From a checkpoint of a small transformer trained on Wikipedia: vocabulary 2000, tied embeddings.
MLP neurons of a small language model. Each row is named by its layer, matrix (down: output weights) and neuron, and shows model dimensions 16-143. Each number is 500 + 40 x the weight over its row's rms, rounded and kept within 0 to 999. Numbers have three digits each. A neuron's up and down rows have the sign that makes its largest values positive.
After each neuron's rows, "fires before" lists the tokens most often just after its 100 highest values on Wikipedia text that the model never trained on.

L4.down526:515494494547558477527533483544473522402498475515505498509535525460504498489403489445421518521491495522480504488515487512463557553488528539446459517441439509428436509500442464439567529500534523466482531467553515439488507508455575523517465452602504525512526503515502540472506463595467530559553477456581534558506509517474535451431535569536481543459468460500481616458518572480587478514528
fires before: " |", "A", "P", "N", " |\n", "S"

L3.down206:426471452517481539500483501513540469579468433542467540529579501477480439483528469473439492527524531490506521536518543524533531452565543568512544533513438573501553511531529423435517414509522546476506441514509554528520488494507526416527426455478455492522525547548547476459431581547554464509524516497479437506496519450456480568502469452518501535494491471492455512494457407429488441517430
fires before: "|", "|---|---", "-"

L10.down456:531553563461532477486489527548537530516519514469542485505568490465404489538553555501560438491503484534592544531464455562466489452529489511511481496566452534444484504511513483528463457514523546527540506514470472571562489565533510521502495531489556427408515441513476524506522566481459456544484523515514442574510462482495518468498541501512467551507409447527492440523559496554485462448467
fires before: "0", "1", "3", "4", "7"

L6.down611:507506520496425471479533518517535429533518504495573510446482503447455532495587498466473497484549523521505526492482432450459526572543505509502542468572510498540503489543438498527484494519460511423488501504469455480484459508571452491437551497449473477490535536557471440545503508519549460546449540494460528464462482499509485537520469484521505522511508476436415478532525527529535578454542
fires before: " the", "l", "t", "ing"

L2.down749:448523510553571509485514493472490565461465486550469474526485484448566476429559516540516551452507534517462505460505548458559418484567529491474570448445485478485489447486526509500519453590537438480566590473472457456454551500508481455556471474428519536478498535506483565608471537596541475498496544464418504446525489532477486511481485514501563462559513551480405570508469542481541492513494
fires before: " ", " Go", " App", " F", " G"

L2.down546:504562496488512440407515505534521504523542456487577465516566446531519438536486439562445559511482566477523437434469598478483484504506520547435466489501498496512504515554479464522502533487530496450459475507518486420512480486480545506453477494544488501540509464434450621489477517486478460483468550506531461561466449438525509531535459443541494469529481396534496494492539486523545503554522
fires before: "ot", "ase", "est", "as", "il", "oin"

L2.down498:499497539513509461496522547530554564584426478483444448487482521484503458458487526557475557422531448503446547447497489509558533433465495480501425491515527534474542530464467515394536498469478501434477465487483493526542522520471591551487545417462521561449519604515493459522508399495506476546523470460536532508539511522485513510496468479465532515563477510531389521543460449492518462478539
fires before: "==", "===", "=", "====", "|"

L10.down453:535546461529499488541505509470540455470428542550476530502444486529502482470450561473530462486408513493402516452554547471509458473516494523470475539539481464477505470509491445580471543456566523498535455513515491520440543555545463427494512415517516440519519544490527522485485482493444507537479432484501523468470525500515506504524450426497461476462479568524520492437430564536483501465520
fires before: "ission", "and", "it", "igh", "un", "on"

L3.down387:546505494534599418504418510484493541477557517567557500541466444535488550556511504530530528562471503495485535532564476452474510454545501477461485471521443459559448567474569471503502552418497461531540454457472505478398518423511529526402508526497456553510489506486480506516474508531463451526532512563556473487496547492476466485555467515521456506479506545447473424466498518549483421481527
fires before: "at", "u", "ag", "ite", "ose"

L11.down789:434551493567464498502532522543506509515488500472532504445568471463511594508554490496577436572522515460515542535467465550440496478538478467582612565511499559493507432549465549451515447481454480497485512482475539425459590557531526489530483499504481464524534551471554493503565522503506483517513511457421487514437439480485516495502432554399378518498508485540509484497501477535477487485479
fires before: "|", "|---|---"

L11.down348:506545535463520434493424495520517459465553485392482557545529592448480481536521509504501526571456508448456490423471471541421485502517500483526507542530491560508496522490465515425493468470511528500511603521443442515458512482457492470549439439474455491532451524550488558562551479528505516542574500521508563510536501519481537451560442553461531425516499523534514479509484492491521521442492
fires before: "ical", "y", "ic", "ist", "es", "ure"

L10.down231:481474571525472486486553466468522454507475474518467580498462512557479562520501561553439518541454554476513484517496510454512504488540503435530490453478445524424557450454474512511548531554492414452436512533451544433451492457505540545469461544559464494525433504462498477514539509526534566553501526515469549429509551486565469469490487516525469597484485508504488570472471527517488493474483
fires before: " He", "\n\n", " In", " The", " She"

L11.down213:541482495488456496526473499553493431559476469527547482475643514570478546440536505488510517527482443520498459512499528466532500401515490456490484527467496472476458553494469428517463563462562517527455535553417517491471614534521434518535491517472488518526497514459538539485524478541544579490490538507523446492496486423466505513496528498478523522572477518506510422540513472498471504435517
fires before: "==", "A", "===", "The", "In"

L5.down746:495490439489448526539521514465446501458524504491504509506541496450490541513477478478607443578570495543522435536461523477516476521470520487471394478510444576511473588519401549438497426444531401546475512501501515494501558540474524510516537529540432546467510455466531483552518475505509430494500525561494474551534466567489424429484515523532426506504443453544527469537529518487509445536506
fires before: "als", " |", "ment", ";"

L2.down121:492513509489455446525506558473449474511494556485563380509496514520466515505482498440501523547480507418455493471501558489570545429465503461460542519445509465504466484487497475500474541492452532474499545497499547517518512545553498494502462466515473439495487502480458544466441550501446457498481593569488447454510516512481538500469505516500577581600467553488468442447533422477576501442421
fires before: "==", "The", " of", "R", "A", "-"

L5.down895:478532416533486554478492466563518470499500497527477473489508471473410439528530516486411529506494571491430525483504446485530483418488534558524467541539486520543524427523472453478426456427563450511484440486514438510547587443556480479489458475467454572468567510520558493547585481501573464500557533556550424505473481531490490533490499550472448477496474461496460451472573465527454514477523
fires before: "|"

L2.down624:433533490506505511517486504471465539488515433549542422506479501552512551429509484504550495515480553451529430513452544487468538477501527492501516498463532398546507506533508493469526434444478401523443518437502505531581433504443470429529473479468457501471473521555446548522516494528512487492567536534506514520531471464501510471522468464490519523515409545553536546514502512504506577569522
fires before: " ", " Q", "'s", " D", " Go", " App"

L2.down433:472492489492537467455531605511485482475495544521512484508415560534430598522481558466389530487427481478483491495568552463448487565438527547452451530477506492485532436422453521507447517453492455485419497483531529519470435568551465522439514537520540491518459602475496526445494469534531521428568429473586469527617550573477485485525477517512522492448513514482500481489494504503455492487504
fires before: "it", "ission", "and", "un", "ander", " •"

L11.down895:516450462534587435560564439535486548472456507457482481536495507478440519506491508447524479566548427472508537550501553520519468527472465561471504572503542510449462536416466485496503519454483561520555536484557450513470555530484476497397506550506521436507481536481512564499475546539533449463480540553487496546527518495498465493516530437497417443495468457481445539434528490566438513534466
fires before: "4", "0", "3", "7", "9"

L10.down522:502512386524505524541524529531552560533549502481531560517453453526558614468554468496413513487492551472462525542427398487458470454474494529463532506501494505503521474512521484527520503503546568466492502483541511517462512522472497499473568485546500508525552493488466532461459539565396521525493498474539498515558478477492608499465467490475415532548494484485543547454516438543478530413437
fires before: " ", "0", "1", "2", "5", "7"

L2.down674:501546510564482551494516456474421511540508502559502458469480526420512529477444499453568526529469450487486504458494529543413531469484463462507454507532498504495521563473484554422562514442484461542505523508550466510437545477475508500474425566525555448575528562499527489449440535485493471482471546561521529515474520517472463504505543496540476559447457527578495488554455468451516403522495
fires before: " |", "–", ".", "1", "),"

L10.down770:520535572572430475526602506533475516502464450498489493532520489470523564501533530455471468474493512458521486501571506498498505487484540561542451496530518535434377494559468494475515473480546505516521482516520537490488443534488511465538448571438507416558461439518507452588564511564450491405500524529547455473502477489495506547512576545488493504568527521472498522516520506490483495476489
fires before: " |", ",", " (", " ", "\n", ")"

L11.down780:474523533549503514525425434469524529399561521510514507509507598490501435492485470546586526545509510472551484451467596524534456483548475473444501443420465536489506484567522490540542500465511539479509514463510503530534476461449518515475494466466486453440453571501508428468497526453428461510480479509520450524409506572439552589491489557500509468522513492464517502583465432538521561493473
fires before: ":", ".", " |\n", " "

L5.down500:551482383484428520500505540442438513445494498496482500444628473507515506485411500545517508521531455556523443462496532503474515550531487486499537531497516525547521472545449562465437471520429517488516467494504472501457482472530439543511483483502436482477498556521480486498613484474528508598488508539482521472510442504562498471475566490526463450487484522500397479509458506484527531478624
fires before: " ", " the", "ing", " this"

L5.down672:555498464473445479507536558504574478555544529445477453579521458566474466577554489487466507478544526449492473503460462455536465469540446521454531550522491477529539483482473473535542568573547491454480493524471493474394473514500486528442512453485441496459540546581459509445519433445473532536462460451556443478455461508555481571559536473523565441445499479536559487409519518534504597510483
fires before: " the", "l", " ", "om", " C", " number"

L2.down643:496524463502518464488526469492496497548535575528511526551527534453460505443508512469593552480480508519546547500519506562501503510545556459461407532467492530461549537450512479457481550504471585482530487429467493517571522454460493577515470528484545488481480508478552430395507453508500512482453518587473526460451481518469486516461546524460478550484499533468512440508556545500538541507416
fires before: "-", " ", "\"", "|", " .", "ists"

L11.down773:460501481440449500500503476498492492458522509496449489469566517481471455530516547546402452546490549584534512495512536525528499475485467591524558543526532548493502551515494468498433539526454564526560505450532521493542482441433446452525472482524481460480528475544480472472500528518507485591484497513486499504537449528512581504514513503521487458594472481609452520537466469472564485561473
fires before: "0", "1", "2"

L4.down808:572520528547490451467467451489435546501507499451459555528511403512508462533507429436552507505464585525364517467492533479464541547566592468493455507545538552466485535497492504498501501542478497498469567487522571559434526419441457465473562519527530539456525478473494449431460440435536444491477541501448489531526542471524510535487536506547458543529575608521520478496479450521428557525538
fires before: " |", "ak", "==\n", "0", " ==\n", "y"

L2.down700:557523463449511455544501491542517494533494540538470523498550460484449502479462498511518514489513492460464489509423566468560422515496548544525538474538470550512580504521546514544502511466533529558528482485480473503468412509484461531489455530512421532418490460488517491554564532507512526419462497562517505483493461456509491553456501458490551458482468462467499526483487520523454437500538
fires before: "-", "|", " "

L2.down136:517575499492497463537499371449494553514484474522537455524521533510469418504505487545513474573468486480479458519559534569489500493623558445473499476454465507507563548503563447450523459526576480402526450437532552502431506518506467420550481498467465554472529568490444495553491506497469473539481501550519478501494467427522563522474426447521468472462480446478440509542529471482568488505511
fires before: " |", " |\n", "-"

L6.down520:478546466489585578508531485517469512456507467522516481483463551505447492539473505569503473471523479489535490535502489477470456560523444493515531515524485520489530444478436573499506554441474433520469451602511594458466572458509520502514554534504474510462432485494479479520466496556537551601476478481488510477386477465517484533436455489526502466504507503516426470472519510472438483540454
fires before: "==\n", " ==\n", " and", "==\n\n", " life"

L10.down180:471514446551487533536466526518493496547464463557496485541490461518525472502448520576441439526520478476406526509466456536464449520503532473484508536519502497512446468525486475514487443484452474490474572450521480443555454509492473487556521552540499516509459421463535503474501530483490600484581567539479421467490578523471474508534473495443503424491560498556493429407498501550479507553498
fires before: "ed", "e", "es", " to", "ing"

L5.down203:501512488442497504493403588547516532474590469471509483526497447604491585450485483571459454517474451498463483577542489518501522516500432505451437561504483539512521454538497528465478471509536487550511514496494470375521444537506461511485505485415532546509505457462498532527489505459478508475489511522431525494579483503502489470490516501530439594556467524508484434432534443448547504481551
fires before: "lement", "her", "le", "it", "arn", "n"

L10.down411:519547502482535493583492581465499537471433443484492477558458537577483548526468528474514481395520521590530529539503544480459536470479492500446529526540487459507505511552482509436515508497450506469472528434447530521506430491449520516462495518509505520491454509588465379529436445572580496489521487470542432434489563473535506531517437522442467466514542469506499453548563509507466538463516
fires before: "ing", "ed", "ful", "ive", "e", "ance"

L3.down361:518493485530464497489511522544431565446494558558462515532474454569524519496491463504528513534422497525501504469564513543527498415521493379467508509479527524501525493525466506532517561434416423521571456561504530526531526636467499481503507452476517537505470541565512519553581523479444540420413524522462534449584435480454471483505564477490480507469563534499439492503489457539491505529484
fires before: " York", "ica", "sp", "s", " H", " Z"

L11.down270:523523537580478493436441485437473521510540630521538539463516487472493536518502576486519491492430496472465538480450579514480464540499542429493483521512533493506481513510545517431504503513494517512427540562439524499548524485517437441504490552451451515476563501438562522557427515518526539557465499451406555407553517525482510474544481477524595559508511512518500407475503528526449491504557
fires before: "ed", "s", "ing", "er", "ers"

L11.down138:462539484534470538578536616533517482442499504493557433543512499495506515524554437530494481472544460460475515537523459405487524451372468426483511478552475474575480554498501438467502486535454518539508521493514465527549459475485480528490546505548525459515475468558585496558469442522425494508520504505523499447532402510563536541448502502469530439483524480582583599498490578489462497498537
fires before: " ", "0", "20", "lo", "1"

L10.down836:552519502467482498516534455459526448516504548449492523587535499540543467481541511535503496528503631475523538495531569476503518498477493546514530492506483516530483479518508528588486458542498555523442574505527408498467483540496568510519481417566497484482455484438472549541539465435488511523520400462471451530528478420485430606536498492520480536544508447501523528460468467457533347564494
fires before: "ot", "ase", "one", "il", "ia", "ones"

L2.down373:500383472520477468425580478472508511490568554555494505570480510484500529486560541478566512488513512483517476407539482473442534508471517537453500445516594542495435614472515503493485525544455509532512492492489419516500496490460527551475543446458469469523561480519444589503470520541461493507466496561485473480489577426455568511511561487503490552487471563486488465501424536497502442491502
fires before: " |", ".", "ps", "t", "us", "re"

L10.down830:450423548487488464550504501536447476496470548557479501476558480486486411499406418460443538571462479563546494542455535549498454548476550519492525476491499497540495467506569511457513578502480472559478490474529549484486556534452516513575490525579448448511520550527513532484527481513537496507499461389453529525565435456537492521515536512514532486542531488490514537458505467473526528505514
fires before: " |", ";", " |\n", ")\n"

L11.down304:450552473469514598506488501498486504516487544568509542467513563501488517484523493514498531476545441506446524476487497531520484525488430471439455434534484572513494494446440533525506521552513448507511502500453529527465426506510454609514511524536451483535530540487493502405508596451583583492531560455496435507444559517499482509490455471566496478516463481484514476530565510547479471512482
fires before: "ed", "s", "–"

L5.down480:468540506464529526498459576507492543496470537490518519511441483486477431485413416517555481451463530484468547477473529541518474507504474446514490537538414473502547459446469483529516488489516530528612459555517510497537541490503453461506468500435435587514527518477460496517582463490520475453483493533553424448538503484526497537511515549489489458463499511473466566393551498567459504459447
fires before: " ", " Afric", "and", "el", "ight", "ed"

L5.down621:557502527591560557536499490499583605508508483473479510482441489408532563502508405440524504449520513483479557490549523465548523507460513460493513453515422513509443444426431574507563515498488497500455413551514509521516499502521469485536497476465544538445417453523510550522373485587476447485502499575538440478540525488495494533447545515433470517500450555456439483471425473517490500468497
fires before: " |", " |\n", ".", "-", ")", "%"

L11.down360:526485497501465531527516502509411489572424488499521488515540549523470513520485486480519508511541529498520531516483556432563481475493485510467423480517506515480495506511492465560628494538456344453533496495544492528478454531464434477458454499474485544535472456486447507557465529551481502499507495566558512476500517428496543576488493460458543502531510463509559534475492499568492501525456
fires before: " ", " —;"

L11.down200:444513533557520552487476479508466499401490545511490542424537476482524479480487532532468535553405426488507503560557578481461456467505478462539475468465405443498554488510524519506575430452514489592496481469557529542513547375422447486473521485425517510553534593456531505572504424481489535539452500498436462555558466457478479450458506462511524506458449490482510481497463557523559542514470
fires before: "–", " |", "ing"

L6.down725:500488470500482462479539441471521591450519506437496474460522522535509470569552416503520509483548523466433466445480443547454449485519477452529471441454530515476535487508506518483542453573541580517530441536470444559545460499496532544461497509518473599486553559545392473464562458497548512515462479509517527461522443470541540527545489495534530538493513480488508545511485522611486515627476
fires before: "ian", "el", "ph", " |", "ia"

L2.down190:498436509520508517505509485510508509529461527574512428510547514553466540455493533463476568643482519496467483627415488529575509527527422531495466491498558494511495473500452462493521487490484546536475452551500526557440575425454389476477493497523459518493502514491469496508480515529505516549490553507507509518490465463540557544483499496409461576563543574449517514512529484522532516485434
fires before: "The", "-", "A", "===", "S", "F"

L11.down219:496529487536460446467529433503461425551513469485520464521502526492520461475541478584487511526594596454418456492508550493510473501483530500476486510505507499579448490505506553550500566492523455510439506496448443576550497498436564480545526522561437475477533489535401491478435495486484520475474432517492505500506489506481507500573422517527522579593533508442430440508482434523476510540501
fires before: ".", " |", ":", " by", "e"

L3.down875:496500453535541418522506537499468448518506513541481540483487513537496436469561473494490455534530478534466535486497514505522425447552409516514449599480479524513511506518533515505561476448512474535487514519500532525550481541536460529540488516508415458499617491471509528456572529509467593422509533494505486523444476436527488466515532521496499487514484433517508508582517439457569440518543
fires before: "-", "ently", "ent"

L3.down680:537519503524519543556519523475480562402553459477567486521525419461492437409478437470598521495548538474537454500471508451533482555485526466427527476509458539484537540484459515604417491552538493578466537500503531533516559528516525481536547525462487502532499540514592511468492614497546510494458536490454499496406467455564470406482526459506431510477466493509501468447487500496490465511491
fires before: "s", "id", "ual", "ar", "ter"

L10.down198:515508551541522418492503534468485474458518550460450459493488539514480472532545495457486459497486449555485593506501554521462453574470512474477560537461461526542461531503501526555495523485503487517469504540509479508488490507570515462558384470436538513479521424493445590546487486510449536496466492607462609507518432578500506477432464502536523512541530496553504509547519500501494452531447
fires before: "0", "1", "20", "3", "19", "15"

L2.down399:565459442530546546531511526501465466588515538518523523473470500550439536519482485561443514486477578575487553530559549514481524530510503487444419476450517413499441541469466458541514480524503521427576493502488509460512476482493473497470528560543531484468445531514492522531439519481496467529546494509512449480584493463470496479606486503471477465517520505468520507533489531475527516500449
fires before: "ack", "ed", "o", "ood", "ing", "ock"

L6.down377:478413509515542562520555481522428515481479570438490485512521453563593408496547485442513479514494521563573509493473473512548524524475556523509459478461466521504447529508450569541484505514491534474542501501509472459461521461497484455527560491513523457512552443578468462525513539536456485454502561585535553516547526454442535594463549507462491488570454469519448480521477511442567509550456
fires before: " ", "20", "."

L2.down773:518463483492465422554471570456598454536475545489447522496493568479510479470448481463523501478546566488476427499500449580505494531507475535534499470483524554539498459529504446525494532494487465463519496473436478513419476459514496501570455537521555566480493508541551448446509516476432557497556489496500473489389537428468526457435501452502554553483444471438496511524469466539502553495515
fires before: "-", "19", " ", "20", " Car", "M"

L11.down147:522533546508514526525502482425481453496507462504500499518540504544544523465533483587523484490532486439418531523459455517493473475588516533558472464471464526458517505524432451506504446559523492523545465474458492488535509527434543473559445470458467530537514458513482541591535514537483444434545452536560498470478438486487524469551409507490466494439496483571480467485600497596500578472538
fires before: "y", "ic", "ies", "er"

L11.down709:551464485513474487506492473486567516521498519533514511432451591500524521467499530530514476446458450501488489463507520485451524471510450445481500521487418516493493475439486520474496490424585467488516481581509504448534474546483520515447481415547493500447494444581506475472572532472552492407513531532510491469491537415469502495494526531473524530501497449522490501500537502408464578585482
fires before: " |", "ent", "al", "u", "ad", "ament"

L2.down692:483433510462505567534527558557483530559458496552550492492484508539508590571520477456468468455518519425600520488477464485494440557547516436480480505548454447496499401417471536517447543539536504504520444522525550547532436518459469541498492451517457445570458470485467549500456494476505469479547546464512506561545499459403489430496549479525493521547558507492485457528506473492459512535449
fires before: "ct", "g", "ently", "ent", "ound", "ase"

L10.down343:466475542495540547469454531535495501462425386507466526494486462512486493499528542515459536416533469566481470538461489508484532480457482462582517495500511509481492557496441470499479478558512580538555520479555513591549590502517469465446493504434543518478457534562517456540526440555513491486503470525589477506510495492493485494536490486506458568490515452411496508497508480526466462502472
fires before: "|"

L10.down148:497456487508491504475456542506570524552499501478539453560510462462556485497501564457556513442513532500487467521454546547496501555463481478385511494616446426495405514525453467553487516475483495568411467504504522478556528580520475494516575516509476465542461532498522548557493502537538458481517509516525417490513530489491457485572494513483506492516539426515501553509514502573520509436512
fires before: " "

L4.down678:523472562472450423530499481445550467521443512520493500540567525518556526531478518477509520513514511456466497489536513612469579515558554588514485448454515514486538461517571542480509515502445562465509475522491511513439551527525492462510511494498479548480477442531499521479501490495567515541574501491507461508482520434490487500485523493513415494480461542504498491547481524500606441514493
fires before: " ", "an", "er"

L6.down563:529485483557466470594469539482424520467525545528503491510506470565485479511485470499570566471482573492456545597513518532512505545450598528448449485520447588478535505474529506520497491527469501559495521555489499530489477510533494500498485397550479481536528517461538469521564524468470476448464518549556495518557492503518565428471491508509487521447531502484521411529495443521512438616551
fires before: "s", " |", " App"

L6.down187:513482523516501505457411547538600460534492510490563491474591448523508513470486535531523521500450491452462499473480516546500496442480499540480456518554553578438459501502496445463492473510466552524506518546435510494507624491447513549464532535494501484466475504451487467537470460479512478536473604543499443445533518508478531504482573526415555551535460535436505459447507501524539457461457
fires before: "==", "===", "A", "In", "The"

L2.down98:528480517535501534411493438531505522408532565483530432473551490535511541549527510498556511520409526519482439524445530496480511421514468529516462576497466587510530477463543492496479466497504520576486444551491450505448504503511480387496515516551492550440520585513486490539505474525521444517506491497518513499531498498525523546461431493461546522532512500544481437556534456515525433457540
fires before: "A", "-", "The", "==", "C", "S"

L2.down800:526463413550524469486473470452451512453492497537443474365512511500461554514486497558525488466511432579523432535531540528413548517567439518512542436493465530472520495476469496468435500517508520548524500518499519521515468463572519478416525513512521456480522520564512494525493486452517490442537548444534485514480488496488470468560579463458475421488475557495454469448576487523466503545539
fires before: " as", "s", "ed", ":", "ing"

L10.down722:598465545559469467487527519462515471489531522522546483420424511562459487513507440554483508452492502460518451517446550521449448515490460473473413401473517479543527490451565582525538502521483435457477488546463499583414492487513469458507518495499463547507443521503491495490492542479484501564400501441500531444419524487554513497494493526495527575501519496538555529470580537525482512504445
fires before: " The", " In", " It", " On", " He"

L10.down561:488493505485558528547510477471477537455494518457495463548476502541468536447489481470494515548444506462517516528492561402481438516487537492536446480521538561475507498437515481529476532402533446531592475520479596529481458447482504443466472447483497541534493523455511476475475521514493440514540515481509509485539502497510486511558524411422461486500496482585516453546462442516555483481573
fires before: "ag", "'s", " of", "z", "u", "if"

L4.down81:528478514507439511488463519515497507542485479622541465475577476474476442460516512529488515477479499521508475521483554556535531467461550537529499438512555531460440497434454524529494545427474441465490487540553524510501595509359537471461536470504478474492478530472488532487448494470452558457519569475493471506525538434478517517492592539423533577527446597481498457483532512464512501445477
fires before: "=", "==", "===", "P", "M"

L4.down492:447488409467504542465466509550578511534490477486427484476454464461534488473433485549477491468527513547491513574509455452488570502519506526494537486465434562539560462471518507487486452488507553607516514489505467478484518508512511430478534426456478531473537469558482551561543519557519520516502525497553444513487398524544525501445514529510455552449499444525397583522480497445609485515403
fires before: " Go", " G", " ", " L", " P", " W"

L10.down152:572464516493455508517458537415465512533415527409489509510516497518515551498538519529485467538462477454552449473463545470546503517445506533436552544505507545556453482543470409498515490497470513472576449531562465513476515485503496517476507485500545529436499514525517541455491544545505537523441429516495509425526485521471591394442562494545544543533469523567450492525504485475484479470500
fires before: "ment", " the", "ed", "ing", "na"

L11.down116:518441516560475549458512485486509403440548483512399545501530503515495563514528555521395599576463466539478481548507529527423536515421463426559578506467523551488463457528446483504546498494460550501439532582499536503474533464491510466498484479498487488490544526501478539442519499504573463524471635477470467466453448495495487489494532541475488493507495536550462559512521523546507521489513
fires before: "P", "C", "A", ")", "N", "I"

L4.down308:499497497513451405483464491434503534546484570471518546530535571571607518512497485468553475529488515491484521511503524564430496454544522534533512495450473495508562501453533490520541564486462441520502455442458515479435465472506510432526551490440476514567498541462486487465549445573476517544487452540508516491588480408540503472536459522525528522508543557471454496507493526483493602495502
fires before: " |", " |\n", "u", "ian", "us"

L10.down524:514530408544549443557490461510478493561412486525470435435473482539546499502502527509553583474581488557420563502551549514465533442562543450504480530493529541516441460503530466480520574502461540462559455549559503555554470466521494500492451500565492495493471492460495499491542511507513505556411523450515509429457501483550527561465543497534509536595513562540496392495427488509506570501525
fires before: " ", " the", "out"

L5.down348:542470493507439473475454533439460502521557470438491441492544557438474511438491588534511587559484513538510508442523539487485442488504568459614514513557483484414533542507458539477482566451484487520501504570445531448527479461474576477467495511487437501475522510482437475527506488469544532564514511495479494512489480467428418518510536505515642435497520500569474510534470505491568576469546
fires before: "als", "al", ")", " with"

L3.down824:477577493491541506531528511461465509539461455483525497586440434424475494506431532489450546468448501439458523497513458528525503456459506483570476564483481513448516475473553545527535543448472500514499499542497500528462520578478499435538535482522518548466603555511471463450540577471507476413503498583551513481489493459520500569498511537529435412490411598512455456568491442507471518522496
fires before: " York", "an", "a", "ica", "s"

L2.down840:455524497544545467532535498507537484460495486568595517528509435494452466465512528574451558531451499432515478464458559440504460530449527529417488472523520478531472523524435548504478486424542530481434461519471491486490500494490539466543501438548557484472462525493445493460532476526487505452492429541495535468472480491475512509558435492521462477474499448521495447441544498505505478531547
fires before: "ot", "ial", "ase", "iety", "il"

L10.down149:482470489550507442466419492544512551488395452493487530501527564514527509527534535522515526553464587534504461485446526498479495521517469483475504536491467497507522437526518531532462509502449601492457436483507582487504533499383538518490467494476503476503530494501513459559534477484465477531528490437460487486499521487519484451520546571518448519524526500505410490551548466517435518469471
fires before: " |", "F", "W", "K", " F"

L10.down315:512491486516501542497473499447471527547514511517539433509516490525569440459507543469509466521501600488502507516456502492529480488490530465472429524505536534516500500520461507475492499489466322452515569482421521480542533501520492505482387494531464442454481496503448495513503496515493421531547466526455542529542447450508547546446495520503588475534540473508549493577506523505494536518466
fires before: " ", " —;", " +", " —"

L11.down5:520452504500486510533528468454507423557460469559540534456412529479483481548542548498488557554373511549516485517550549543484584465481502467560495470497503537516574447429447529552499558402489567538444540497508522499544507500492448431477464521478499506448535457502553486514477436485447515476456453469523508439545492454454480517525510492526425456448451545484441509612505497477528414488473
fires before: "ad", "ip", "os", "an", "augh"

L2.down284:504500457413477449518500506441562553545520551555456524517503485500542445484455528521572490493462498519488484467438529452472474472580515499498467466540526496513513481546538506463513525459485525426440423471518508400487458558467518473487528474494555526486441473452554537456406505574454530490537535484462397502490503454562503625459498508451462501486535467560508519475451543492454524545524
fires before: " |", " |\n", "-", "0"

L4.down103:451596444450524512466525512475522561491497548555486522515475484524545493467538498561505473523480506461509545460430514452482543432484464517502532564543555511483456491507558467502414485550479500545475438498565529539552509521553539431456527431476509446490554491458533435534521526494457433514496496530528474474507474431524435545543383469458491528456530505469526454559479491486487517556533
fires before: "|", " ", "|---|---|---|---", "|---|---", "|\n", "|---|\n"